From a checkpoint of a small transformer trained on Wikipedia: 4 heads of 64 (1 for keys and values), no biases in attention or MLP.
MLP neurons of a small language model. Each row is named by its layer, matrix (gate and up: input weights; down: output weights) and neuron, and shows model dimensions 48-175. Each number is 128 + 24 x the weight over its row's rms, rounded and kept within 0 to 255. Numbers have three digits each. A neuron's up and down rows have the sign that makes its largest values positive.
Before each neuron's rows, "fires on" lists the tokens most often at its 100 highest values on Wikipedia text that the model never trained on.

fires on: " \"", "\"", " scores", " ±"
L4.gate396:107120099128150156097124083122120139098144132132120183142093110129126138123143135132075118078165133108155138120108096128171093119074137136173098147089122129121150136118101176144161106170138157138145112152059126076145132119138123104112102144127120139157131127094187100151131138155152129145119126139154115114167176145144151085125152088117139152136151109133181145132104120125161118161158
L4.up396:124143105138167146120122117141097147129161152130110162146094138163123154114174131102056114128174141134135145151059097140156110138071105148155117137129149097090157126112116141158110113160152169129153172154112097113123151149143144116106108107121118093138129165131145116157127127158104126136113133137167110132116122149143168120150173108114124118106165120111158162088129139120121135119158
L4.down396:109132117131129159112094114111143124188139145102097092135106132187137164090160132153097124239140155100125179120075126120182108177130100155134166139166123116102128097126121076145128119154131118119114132112157102129098135161131102157141119079103094106112130151151130099140132135104105132124125156101168120160142104106141159162108163161132154104137131142130128140099167159119109137137117

fires on: " |", ".", "–", " (", "tt", "\n\n"
L8.gate248:101100150123077160148136116129127166096130141120128129121130155124164088118107161119141118092107124127136141116098168123142114105143130134172095146118125156071116143149112130175181130145098109150156108127114150107140138144150125118134156128104136132166126127116129121149116132099162141146141143137145120150128149151147110109106119115143149118111114114119175105182073102123148079141133
L8.up248:137143135092145102112175149085131099103111174096122130121129128136148121099185073115172141141152090149137110091094113130101079115130075148138095140103119152114128109131085119166155137124119097099138151142131133142132181161125091137134151093098142139097144149126156155157109134092118173144135124091135126147147135127114175144144124133152157139143106137131126163110134101091124139143111
L8.down248:121119126115195108127168140083086123113118178108123164094135135097141135108108163091167147169094163111145116112121117134127065126128100092118117127125104118131100100135132153120118110120132130142104133156160118152133166112126157113094135140130142129124140149133136166158124141154115135121103161086149114190136136101103141145165154123086125125117161141137112103122185118135064105122119

fires on: " was", " were"
L5.gate330:140137102089146115214134134142133109145149123130156131147160158119117121166122110131131131122083107098119109122148157153138136125120121133114136126143124108106105131133174137130149147130126109137157157144086121140109123129128126128133083147128088098135140097112141107131071096085119153123146137149169131117136129136203165109119129138115128076112125139132138105067103117140132126155139
L5.up330:123132072150150067152135139145139169062147133105144068121151131149133081179114130126137161147137148147106128099135142128096106093166154113129157117120159161116111125151131119127139121171123120117129114126131128135131141110129126134110147137133095138170103170134118107123153117117179113117122122149123124132132140101125125137152114171092149152100132115117142111189105133068091126091138
L5.down330:110160160100129100132100129092126098121132129123097130140137128159132093106138094103148134159112175116148136162137162100131138103115134135104145081062111130108183133130144091133130133156128116146131120111124104156104170112134094154110082129170108126111131164121107164102094120199115114136140121181124120130095121114129130121160134138143135147133164142141113102153098180142115122138081

fires on: " |", ";", "P", "16"
L8.gate691:091149148114084147092125106127132133160083099164157111120144130131132135170112137164127119112141117120137131143156134140124147129133152146119119111122076119120131127134088117145129086144129090149107126147115136118123159099120144149113159119139092165153112115111109147139147131122157136078146127146115149137101114080121109179163105143127100164088118140106113120084128116114126135117148
L8.up691:101164140134130132100084144149103178101144111101184128153114120136115105128123101108111116131142058169140082156075134151096154150119118153095175124110187131097135165133097134120122104149137110144101112129127127110108110126135067131145159094110181164088104137143136123194116111086117106116137119077102121153098139126158129142150124097181134126127073116108105145123107138155082100144112
L8.down691:145101114107126160152154129121117157130155107117136145102130138138106141105147111125139116112152165141132108131134115118135115146118154148160112128173123132128146133140127130132137167080146132194161122157112125161139117149145137118162109099079133098150117130123128103138154131106145140149100134084107131134147199140132125141104106088128153132144160124152132136120148114179122118136105

fires on: "1", "'", "\"", " 1", "2", "3"
L4.gate424:127099172133141118088113088116122160131135171134115195145126069109129140126096177144120100060183156119136136112110119150149112094137099140173143141103112132133131113136107113137120146132122188145134107158098164128119138146127133103147160138067142134134126131119122137165168097135129111146082126127115137112136167122155132079120124126142163124118115124129183073153078093135169098110152
L4.up424:079129086127154099124102100139157155124136126137106154134134123130108158134135108117089093108153142127093114184158108153158146143123171131184071164141127135125133098126121118122123130122164160108133168149109112130160109144127174103110132164137112123119131135093093120131115121102109107129111125109116125104066122166178153127114111152121085075112131135133110110108128119135129114112127
L4.down424:159104100101116128114103141120166111132132149123091133119133125148152143105156125140134165177120165087105128111137126108138107147125093152132133179140158147142128114092105118120115137150105103139096119095140078149083127170138173117149130099151170107134135129138137097156136150110151112127137140139156128147129132095114132123138146080133131130222094142147127075114141112111132121169131

fires on: " −", " |", " —", " /", " Website", ";"
L3.gate64:164141104141120121151117157132132150115091136135136169132117084081131110119092152132154104117123155132147083109143135105189124109155098138139133124132151137140112131106092175137150117117114113111084118080137147110100136100165143121132141160181126116132121162105091110144116153155085106109156091166119111153097141140125133129155132125156118123140165103153097054137124088124152143151101
L3.up64:123152139159086093076134119117160115149089162154135126150118108131172148138094142111133127153153088099117158124140141156129108105085175113136120092159138117148111074126119098120155173149190130144132117123141147130127104106153136148122109124147133164137128190135106116171146132090162102116121122161127116136111112070090139113120120147113149151154092149143154107109125131156171139140172
L3.down64:120153120166111118118102121130150104129116145138121134134086119124128133147108121142132160165151133106085078087142130106125079147171134109129102106110160141138141135136157128151132134173126110107134127164139152155144096116157104178130121154159120121165141130105115146151133098108133151138111097109136099144170136126112145096130119160123140119136109131107101068119127103150100136179134

fires on: " |", " and", "'", " as", " human"
L8.gate260:148087137160126145113102114160140070151129129129168117143113129139085139104089163125151142132109116152124131139145102102122123133160112197149104123166170108160142129155129134112104140113152139152127153093098143103098096187110123108108168104123094148112131105105142122102149138157157180156151126122114121097127122104168099083125133135097096137108132091124148130120122172131136149115170
L8.up260:137111134125104160160160135190058185136106146152125119156114116133143144108084132116113136140121160106134141182084136111170157111137117141116141123135150133143126131108132124127120144121170098142102101104112115124126131135129129131108139118124168121112153144096118150148127123157104110140184138144136109128101125058137127129132129117098175183152145139113118120108133178163132147157131
L8.down260:154139114111160140105153138136172143156152106121065127072108115109151147141113151143114132177133150113131153101173166126071147121102134137118111131169099103111107116123134117116147102188078135101127101139154134140160145106129160141137156144129133122146142179102135098126105120109138144143118102123103165137147142141172120139079126158105183095114150117138120122168119143116147129126106

fires on: "-", " can", "=", " is", " rec"
L8.gate323:131130110147132153136106082097141122115115142131075151096138130119116110124142146133176106129113155142134133128130143070115144170141116128132129117097127178168151124146101119132168084173122148177128135141130144138117144104140108127137122103151121132136127148122098128139101140145111169117081151159122166144141157078105115107142140136141105102121096172113133116175078113143160122129131
L8.up323:121191123090095128131089104135154122104164116154103099135131114108152131083134124126090142134094158095143123108166075104121136111153133140110145110160153138128129091075182118109100115153092136135144134150098116106145109097100126119123091068129110163138105130177146136102154119130181074129099120166137122153116157129107138088112119114098116114099168150164141117141128142153161157123164
L8.down323:107135100116132178115141092108143133108162113110134143074121136171122121140152126154107130115131114159120125134123142108123108166162128098112129155098118152117084161149187108113141148138166113157106137118209119151127085107119134111135127123097111112138125108149126120134133086081106146144098132138134132131154139091145096111155133138116106127079088115128141099143113142127099138140115

fires on: "t", " a", "um", "it", "d", "m"
L7.gate363:105126084119115141178129125125182169146160087124110112111162137155197110140121188145124105113093150171152153126150128108138113132144146083139113126117117160123145075135108095117104095146070140144161080134117109126134139143107129126119141101117142110094049135144113121116111078160127133143150144119126085134159123175151060170121087145144155100090115097135136137122102136153152132118133
L7.up363:094095128137056149147120110131162143105139126153107159151142151118097096192104142118167118149157176123124125096128134167138125149130117126082123177090158103139105121103169128158126118147141142138132103115143094140139133122144115128136117123121104151094127102101145116119108176136162132128158134160149102152171155140130133147114147119124103101114088107141134109116100127138120157152108
L7.down363:093128131150100143122104099116116080153134172157105133123136130132113113105106084143115151200154138084182146158136115090144125133114123130138116110137119149139108087158133109118117142091094139170117126137164118131146164124148122115141095163095123077213089135109115104121160085101141127130118143109112140084114098156109131128124112132103132144121120177098135149162113165127143106154172

fires on: " |", ".", ";"
L5.gate367:131101109089148113097147113153109111120129104142139099149117151142155119116124143147110130099116153111133132112125136133143107167110153138130117130141130157137142128153132108168159162127147135166094097145112087130149143078107149105125158138096140123165143066148111100057153130109173163100105122145177113123168124106138107124137150135112130117115144140118148059124106120128139125101174
L5.up367:106101123138120147091105102169141112133117140117138114209154149186105126103116105123076163112136140120123147141105161119126123097133097134126131125143116115140139136095126192118159141151142099133126121180125100105105139129134100166114125141130162094123148128122162160085157183131109105105156124129117093119171150127206130136119172113154127171116122097143126155145120137124094156079122
L5.down367:111122138121125112150104143156124146113152157123128129122164136123098065147149120161136139109104181126129143106106156050155096137099125153136108086132133072179117170134087137144125116113119153124114130151162139125117149125096119135149124074124125114131131146129122154130147145073123119134073106114103119114141166082154113119114105127108141117116088132171132126107122147140108149084130

fires on: "'", "’", " Mot"
L7.gate691:130085154120121116116101123150095128104132138128119132132147134138143152111135118148133106124124113150110136132123113184107157130093174145108154157126106169151116126104107125128131138096143095151151156098113102130121122118112142175116167127164117151115144110128150120117188095161156189142104148110156129136138140180151157113144126155156096071172170103131160124108082134162122155100136
L7.up691:123080170106137106142153152174077124140124165122125114134105121124116191082139096170147121144080125107124131113136102122130135152177151164122127167157125111133168125093152185135124131107159113138135170112147117123169100104126163113137107084110133125099165117139103143110120119135154115102138123140127111102164111105109159135121150106107159165160105099093138135137134115123101156134175
L7.down691:169117163156125142141126120111109145099138112126146128107123134119115091147147160152131134197170137120171177124099102111112121114089126103112147125129071141120142145103167085130131162109123130122126108165166087129121145166114119153170110075127149138146147139140113128131149159112136156149107122085110144126129085183114148121117145155087133149123180113117099119144122133057124134189135

fires on: " \"", " “"
L4.gate342:150118153128143132122161161120156092146117148161100154132120142112077141151148118151143110079159115163146139115129152133122133155141149138112122074100117153107128117124135116140156108154104140139103150113112138113116130140149110140129107150165136151130161145102113134135109128129153128157132138133138176118141141136144123107113123117155126104111070113105148116158141134161080134154115
L4.up342:106128124122147101125130137169138111153083139123132118091149151162126120128123098082110113137130143147147136108125157154189127106146124127155121123138109163123146119127111092140140112161118128114151171133144110134142117151125159136150128120134128125180133117097143105130101108140111107141091178110150133111137124104075134143139128140128121098174117097134155121132163121127130101191153
L4.down342:112199091116141121130132149140087086159129147166105138113092154140122131111174117153118144180096140147111134123122143127153122159192159165163131194113101150153143137129112083093117115132151121136127100134115121126125181120133164117120145114089105122129142124107111109151116091149139115147099179091118117112152144145118135137155139157117158094164132139179153092113134131153152132142098

fires on: "|", " |", "–", " to"
L8.gate99:117129155145131141137162111139098149129114129101121138114124151140142138140100133106185130105130098141098132126124165108119112118126145126141107147100150126132161112107127078163109141084124104146114119116096147129106134124131158156045148135121108115128124113105121132073132096128137164161146094122136100171169153159170156110168146099148110111056144113127142155120109112137111147105162
L8.up99:141096137105177118134149124105133142096134098143150127134113159181117145106137155129144166123154051146100119127169146121108080142145132097134121158142136121126222139088109133157149146115133151126135145133137105131103136189092183120102146102157149108141118136130129123085137156145121180136095108068129120157129130152109146130158186140157111155123116111130135178140129131151103145122118
L8.down99:126112146088177138121139123072174100107148132148120142106112130138152123106140150124118122180160092114130118129147120127147117124137127095142174115169102113144119167116142171103183119150130163123174139130124111118134115146130110126091145119137135106133128113136138106136145173154125132105112156088126142125135164117082142133137118137108141145128101091110117171121152127169157140133142

fires on: " and", "–", " to", ".", " |"
L8.gate36:115117136121107089126100106131191137153078111136110141124122136129166142135121144123120113104104130115102155115153114082136089104108142197126113128139116137111141131143108138184201123167098121139102148135086135153137118124097107142087140114166086071122141124134113124119121131162121109122146115137071114180138139119087173138163147142129120114153144137131127124139106109152189115138149
L8.up36:149106097113115094115129101138160132131124099099094171158085144136131123137116152124144151135135109146102159123115128088159089128105138148135154121169119089125171146135093198171149131153115115129128152150104096177110128176082094088129187116154129114138155153121120113138070157155154119135121151112122100123103078150082151163140177117175147109163159116172111114145115136131163118140159
L8.down36:128134113120152150147156150103074136114186152137108147152098093140121134119147141082140143248169140123142153145124128103148080123140115110164098123152114083134129100108106174103141142138134143183127132158124118151139139146133118118130155121134160125141105156121143113135095169166163136168112113127181129122099119129168114114090127155152090125122126111137128092133162156135113139131120

fires on: " —", " \"", " ap", "oph", " and", " career"
L4.gate74:144131097106125102146129100152136133091112116122090129107121115120111126169132136156124088109118143134178146111120118126168106123143112134127132105125150162078134119160152129134146150174113132157128111140105124147120105073117109154094079133138128125123111131136135099150076081171127086126121117147086118089106117125141062148102148140126123107190145132114180130133119166085153082168168
L4.up74:168118104121177121147113150106141142115079130119101135099114107147128122151132123127111116136143136131134155122100126118161067142121132115151154084132149144098149125140132096174152147152122131110160161133136113182122130075125128136091109141132126093145091149139115112176090075138112105131132140129061126143086098119129113139105149188156126140173097114103142118131134179131133119164126
L4.down74:134153138121133197156128192102194127182105147138109169125101146159126078116157107130111132187147161123107126097118128140133131103122141112144118148161147127129131131124119158157123106118154123096133148116139138183138136192112157137143164109068123125122126178114122158161154117135106129108098120149130137141186161098159136142107158157123159127134104137152144146117176155119172103130074

fires on: "\n", "-", "bi", "\n\n"
L7.gate684:124085136137079103090133097135146143096124123174126150090117066086154159132097140120178149101137130091106100105126171152066127099145158116168179131113158120131132164177130138124134135158111140137134120138086133118083120108169138128092125150112114130117129140113161116121092168185139162115135130140152116140107134131130129114151163127105130165144162107127156129138104129096167152145165
L7.up684:106135137121169118084148093089140104175193118126116130160161178190120119097131115088135158116156144066126110122169134132103136152151114126093146177132162158140094137123141110117157090118153091131121130125145149122132141102109114112138184072097117150155134140121151157104144107112121125153124105108124143136159130113109118146108097118146125162081140135142116131152168190162122162124102
L7.down684:135098101119140066138122128152147106123128149118159161128133129139052132142173124086147123063085133077161125111163159143113091092127164159113116127158129130145126116154115118154140084136140151132142134127144160119104120120127103125160141114110151119097108137105152145094128131168163154159126151105150102159152166146125144123126126133128078103113150183171113112148108116126150126133122

fires on: " to", "f", "s", "y", ":"
L5.gate493:145087182067155150141117154090142120176134115138162144123139162133110122116139116077120144114121149127130108168095150118147140095098159127131118143103115101119132105109084116140118129083074134126121106123131121134089116135129206131115159169102135117084186125115130121146117154112122130114079087117127123100142112125126133187145159143117111112107124157149099121099140122118141117162114
L5.up493:186120119092080110141129088125086132105126105132112132160136144099155109112131135090121155113127127145137165165122152139178164112120120103069120109128103130125146150131104119154165133137113131081112167132152113109159159117136121146094093137100117164109157137124137133148149136161126085109114117145108135129124086116166198128123132155126126137111140166135094141104157111197120122157135
L5.down493:112135111111121130118117131112166120117139129105106134143150120159129159092150144133143136144111093135096106076140112157068082127135155106143118141180106116127118121148135108172095141136134141148132079114104155127128126100120096090133133165124109119126113117128143139116118121128128150159131120137099142145141139106131097140160184109128126108122095129122150109123093147093118074112132

fires on: "=", " the", " in", " is"
L3.gate624:116143134148160159187126116140125117146124163156097174116129128122095138113167123133131141132150121126108144137153136113107091179164055136094154134124114133104097120115145159132130128105137128134132130099172125184164164103149142114173135072113155124128139140159134156135110150133130172159093164129165171149137108121150120122108102140151173121158110141134126097150136136124141117146070
L3.up624:103148117102120183171075147148110113174136090131134130111118132082091163157105109138150126126103113109136142168126125131111165120092116103097121157077126125156110127146172104120113130105103073167093162166130146148123130108118141125135127102135137113139136074166158129125101132108193117128110102115109178139121112129151131115144107111131140117136094157138116101117124120179109117159074
L3.down624:125152148114142142183176119132147124129113145141130151091132170162194117130151146085108130086175083155130135119150113120134075144145042168106149124178112083132125110095123140149132117142179104099140120106159111141112144118139090117144155114150152123137087188137101132116129114137138127151162118121165141139110113173119136144137104155095135154118118127135108111124161151113129121128117

fires on: " place", ":", " (", " hold", "\"", "ni"
L3.gate168:143114134086109111103064128153135120184105132152148126176139122113141117115127102133142131120132093131145165153094111112135143153089157114098129153102143169144107139160186104158146144146161122163122166131110142094156096107136162121110149137129137129099106111156127147160168113170097166142160097145137127134127137124096080145149121104136115092155100126114122164082134147154145164106145
L3.up168:135128142128191092099101120106121118141120141166163129133135120117130066110149132108112116101132135168137108119133125140135165174132137122126100122132087125076148118147151138162159144137112160115135152163175136108103131098159147130146104119112117134126132080145098093122126132115143172154095110135123167116133119123135154151111157127108118152108137130121179133140195140092167136144159
L3.down168:152147111058115157131165172124099113123185160139120150110120155099109128140095163136116101140163139172159152156136075149121118126151153140157116115152134177106095168133155176141149170131121094059090139098164150094143128103153083113136132142114127116149105136172136120125088123132158163098131129148125128121136105121138104109132114157125186128139131123112125139149134165119149079123136

fires on: " =", " |", ";", "\n"
L8.gate23:142174146149110110128110110167129097124113094122103121140132140126141125165079172141120106104121166164152141147128150126110120138116078151088157113108144148125133130137124114126190143156125114140131165140109122138070074103155120119114127121103106113176074113138106113124177189109159129099137131126117141091156146139154148146133153143150157144118132125076138144106183155149148137130138
L8.up23:162191166133105121113137174156136176158141094114138161162098147133097155126129133108153134126065100147189146148099136109140125166138143125086154126130112114140157140106134107136128105138125137149154143128142121147119102127130129114139146146157134154072128138141098183176123137076123142150129090089094156133109173126130159117124142123151133139114116141133117122116136141138073097121126
L8.down23:136155142116134127109130166133127110137139105147152143102097147152123129126133130114144143220133161151136106123059139077143120114153159105085066133180173112143127147160111103143120128056125126149115100160130081107098117145130135128115087141121097091152143130109136121109140151129139173106164152136106137132169180128132119140157131114191127165143131133113150175131115144098157125113110

fires on: " |", ";", "ti", "tt", "di"
L8.gate216:130145137128137134140124125114104116166136133140103162039110120086127125132115185139131109103149150129180108160118168169109142107158165127120138151150128177182133143111098112132181138097105133099105108096113170109122138070154119150138098154118192101167122146129117114150117108108155183136135120100132106122114167121136119143123091140088147168120163149171173122128103094099162072134106
L8.up216:132133162124150140122154121116150125136157106133183086100132100137129112119126155150143126135168132115154130098116146068113132087128157141137124139112155128120135140108161126136145090142116158068097133114098160118200184120153131125155091122116145085075131153173084124110114142134153133135117120110150125125117116140109113167144135107139094126097103146127080165103154108139107106142128
L8.down216:105117144132121123126112122122131202111120139133163113084106123134160138105148149135138129203147143151145163091132129112129082133144137124110157109105106155126122131089165114132140109128140140099099127132124149126177178136126108109099107100160138094123157107138097091132132105104123155071138150094147079135117132123078108133149116143123138145108117099155109150135153112099124109136122

fires on: ".", " (", "at", " |"
L7.gate211:155119183119097117137117153120128112159088126096074139104147133110188092165137165093104122108163142129178126108158154107144075129069175126133124122137095152135148156112128103163178140166099131140109139128073165151127124115153112161142149148131117138136116141094106123159089123096129111123147134145114130157154171137111088104124110106137140131127129107115136083143109108100166115107131
L7.up211:139121150173164151141106147144166090124063157094155131123119151129151124128173118149143149140122132132166125132117160104133153134119121067117110127130106102115159136128109114187112129166092130129193152125111099162168141108065108073166182129136123109146138090142132138122136151099091139152148142133143160128110143133106119117136148079144126079137144124128118144147105123150094106102162
L7.down211:110148117104088125103131109128098118128125117133155118138142186176127138162130123118146171104107106139147134153162140120059153131107087110110128135163071087113139102136157128143142115134110109108144170152144142103137153143134170100131130158137125147119114117153130130140146170116135149117133115105165130141102152136131084127116143142148134126183092192116153099140140088100052161158146

fires on: "-", "pp", " |", ";", "\n", "itt"
L8.gate39:128073115158157148173110128150109097145123115096142134141130084148113097119105125132150093088107173124146122156155113125146116127162134131179168120127142142115148137155133199126121095101106146151173128148108155104105128124162102163107103108119189135130082149121154141108105148132147109149140127140143102131111116115140111161113106107148131150143148102159081112138067069136118125130137
L8.up39:131171168144117130118135113116167132177126181120118129120101145120140078110098124130143105115120154114138157112151121138131090113132091131120082128113159140114093142117180155151107127166123121171109132152126130111111137095098109093113115171132119151157100101123128118130141161131117160113154157134122129104140137130141148146154143123172129142128138171130135143128125167135136116098114
L8.down39:130112101143154118166130150112139106129125113110146167160149128144100120109119140119147151126137130105144111162150166095142111136141142137114134150124101125110136145149107185117110118144148115127105124161101135121105138116181160110094163135125128141039083155117118142109065160152098131120114134090126111111149113142124150156120099113178089170154112137135116141131104135155114153138134

fires on: " and", "'", "\""
L4.gate514:092104153110132106132132100144124175136128112160119136121139120088115124130109139176140139121125181102149128131118155131119120115075144098137099126096150144110107106159116146119145146151173162108075149137106140105151118115146154113104113108129136153152140124145127103173123137105179139113112117182105115135116103106131124085104141137098129154093127166151169094086148043115142098102164
L4.up514:131119148106134129156128114124133175140121132145156127169124135119121109106145148138128169155141134121124138142136163141129122123094136143112107126106115061106114141152136186109057138126158143122121181118114129116143119128164139119122125137109114152100135156164096106140135127122163155119106108157147098074097075129123164072105131136113128109098148150160148126057178107136157130129122
L4.down514:142140105146116152167159114127128113142082116126153084150112159189167150091135129126099129205144110132087139143118146109108156123059107136104155160145114048138154133135133129124093141116113106128120148060132118122133103193130128144109107165110130110110113158143115139100099136162130134133132123132162099129117141164135119155143134135138110105164105141141088135081152128149115134144133

fires on: " of", " married", " air", " votes", " mother", " wife"
L3.gate331:167152137108118143130105104119153099148132108105149119183145203158122129160118108117116114118135130138123156150103151168128131115177170163115143108114133173192138086150121122104117111121120123106122114132121156128111105070157150090113099122139143156143124136117165108141130114135138102085125119141149112123109096182148129100121101138132163161158113096127152130131094137128154103109142
L3.up331:153156108147131115131125098145127132131146145164143134183096139162134143108144138078111148127102140171149167092127153138120135147094126142151151110109089094192112120095094100111107142140103111088090088132117161111129117170124139132130106179106133130125151128098124127129141124136148082133106138141160138085110136111104166111130115135115164136100108110112109134106166142116115123132122
L3.down331:117153181125125126135163098149141113097161146158141091184068115126134163129111082085153096169121116096086135121108117097115145103092094141130109114159119091136128146106156110145082161151143061087085129117140146111134160117122130103136104130121071142128165142153102146126118130126135109136150117138099163093064105111102154092156124096106126141149114117114097166103132129138084113136118

fires on: " to", " is", " was", "ti", " and"
L7.gate518:146121117082177118145086073144116121157145141096143142165103141143147131130122133105102107104138158149176128132131115103163163086122127112152112157093145075146139090067151109144113154131090119153149084107106125122119143080148156164104073121153175091117135168112129114122120149121101130119093132147108141140119131124147102133135118102129098107112077094146166144105118122166063098120110
L7.up518:157129111088097111137146113095111158148174122109122108140132153150137147123115099125110125120098166094127142170143121171131147125149111110085113099165110141129097086144131123113073177144152165115100145147151140109116140091130146141122096097118155128121118163089140143135114116151094141148097100114114129129160110154132123121172115119075109178112142102149172100128108118118139136158158
L7.down518:138150105131102119106122130115124140106142137100089146118107133097116138110113125131118132205122175097105144133096158145163176129141148165125101125167165139155121158137139123137107140117150098140119108110198134105127150119157158073128131150112123104135140089127159145129171143123077120157113148118127125147122045163128131125114163176108129137094153102149100101156121142102113127137107

fires on: " and", " or", " ×"
L4.gate384:169113135112133161158117116142141126133145087110097139065117103101177147162054171107112118116110138082186093129149113112102137125127168095172102176126186132134142101120086131149157117164193113112126131076136130123165121130115156138116152131156174129138163135094159116161084116119155144105142153165120149113131151133127142112151130129129132113115144135155147089120121107117139096176129
L4.up384:154114128115109184157138121114093125136137114092084151127113133129195123167085141084088158171118100119152090133155135122121114121132122116155077139122159076116135115084136147138116142133130113112152127048174127087160136149105145139107148136139113135116118167093129097143109127149157143142123150152166132078091098142150153119149132180131109099093147163136142122105112139101160130158095
L4.down384:132132142130118135121156134106123130130130123141137107154108132168140136136124132109175136255138093140077139142131102123137118100088086167106144107123090060105108090108191149118091146132094142110123122133139128117084110141121118161130119132119074135105111138109121126114092098146141120127151128133157129138066070160135152120113132148111107102124123136117142128115142142137139124134115

fires on: "1", "\"", "0", " 1", "2", "P"
L3.gate172:098135133153140115121094109104165125168136084110075106133159103095154183153102155086091105097152114140125131139123142200160127102146185154152156149126118120109092149142125137114137141113117126136112143116119154103120106108109164130104153125096124130172108126112121099110149098092127093113093164134127113101166132170129129118118122136110115094125124100136132126070129154107123120113139
L3.up172:117109103132133117077135091081153158113159182144149173125144104123151078145128137146125107116193169139118132150134114140165156119145090127127115144122114113137146126163094105093126131118111154119173120143105114106116150139126112102142134149075138113134144167083118123131154122122059092113105127090131147130126137135134152079136116100105165134152130105131152055137071110105137117137148
L3.down172:135095118100112106106124133126132126131121134154113130150167134161126138101141145145142157111117153114097135124147123097128095124096071159128151193133170141166092118090114107152112134148123084138077106115135125094112135152120127147137128091138116118115121098124159099134138150136147092115094135138105131154121168110152201141145121118133118112206149133134140115104121108115135109158106

fires on: " was", " is", " for", " were"
L8.gate183:139113081137155096100057138137123111143119134104132094112102088134137131122088138173101096129088140115099119118151139140179142111105119132125155114143147135151157106126150143115135133123103121135117130135126099078132075102113121110069092145148112170168112143085103103134089148119114113118111123146135141148116137076148149110118132153133103125133117127127164147107141143165117106131140
L8.up183:100097151163120105158156099122098136123114106108140128156120141116107138149112124159112112110130149123148115105110135103139139126129110088127128110110112141115110087107169109135138097142102107163112117149119143145143169069119141137109072139167112110099119115099074145127111123142119129091110134140111106109147120134125132160095094125145117110117159148135119112129120090121086154139146
L8.down183:148117147084137131129110116108123121108141120124097125131129150211106106163115089091120124129176154118143153099143122132128173125108136096126111120152142117123179144110108115141122155108149135128097154091162127113110106107104178123131096092138124112123087115138118110123082124123099101113101139128143140092075066121130103073128135174119096137130131108175092110104134123135124152152106

fires on: "|", " |", "-", "–"
L7.gate196:102121169103114166129115102143129139145132107127123175137125151123168126119092126154166156118146090100148114166117128095103121150139168122172157171076098135144123128152140143116127082144115130164094154162136131099126141167087156103139113140079167129109119125091110114171120157150138145109165104104154134142132133147134114128107135113112111137146141122144124122170138081164167115102114
L7.up196:108148180143129108101108136106141109102122120101129109110125121124144124085119117120157140115094134126133066106121083049113155137124142120143181133112145136126150109139140184141168113147162117135087099154139148120099121149061127126138162132084176106142115141144143170142128139170142160142133117119110110130174153142121146138120161156131148118090127110124090113143133111105140121124130
L7.down196:131135133155102085152151131143098111139081113121123178141135134087155129135062126074136134148179102106140126137127100102120147116148142093110072137152147143115108124130096151163133123115119119124068162156163163121136123130111137120148085160114161115146142152143119129109089147112088129083121136103154157158148160139129110134135129156121133142104153141115154106112132151131108074078117

fires on: " On", " on", "On", "\n", " All"
L7.gate95:115173151131104084132143122147106135119140153119149133091145082131157132130126165105165136111099139150094167127128132171166148114106092106120144129113143133155092123114090085100147093161088150091100129120138155139202105112123120121089118084096108155140116124095116099120098123091074126083159147147128111146130110103132168135146156084150111122116150082165165147130114116152126137129110
L7.up95:183115148148137117115113142142162106140154164125137127109159111141162111103107151151119165125122132103151128170116136153160134121172124145148117084147139126145137166095121146163155117112163129127132084134164144179114098141166139110120148128130097148118127122126142127134128123119114133133137107122102085143127155116105106151121121149128123186128125093153116118127119139127136127136157
L7.down95:135156113136089151104139130070104117136139140165151124134099132126107135114158111100163124159164116140137133127119077116139086124101095131133111073124131111120114125119117088087147096142135132168103146160114109112141075150138126148117132137124134163127164129138129109143157142138124132097092157144170118168099087126095114120099122085130152132130083121117117097085122135128162132109097

fires on: "\"", "1", " 2020", "3", "qu", " 2018"
L4.gate75:110127158136134128103131045138162124093185138153112151111122104145112116138111185123103103040154127120140113123148119136140123123136105162156085118120138173125119124130096138142144082140130148128125112137099164087185124131194130121134111142117142147151122132111115114160179132124160158130126136138135130107154153155154105091125130129122142147098116136115172114110092134124151077125143
L4.up75:134115110148186131108118049145121127127135156123110177153134112130135139089158141106078136104146148139089114098146104156164113145126092166175107138145138121135135124111099126147115118151143200122165134140130113133144134160129147093176104148112107124149118147116087129151146136111128115114136160107145110111141150151140128073105128126127116100150130123082135074121105145095130117132159
L4.down75:150129120125153141166133132110131113134107159107106131133144119143159129100166092150138157127139162104089154041124112129138102172116119164120129134152118153118133138107157085142089120120114149111121114121146094155098157121134156129167138094114117101144124131137132107110150130080130111132129140101141105135138138078103133133116172096134090086189111109108138088112114123096123126170106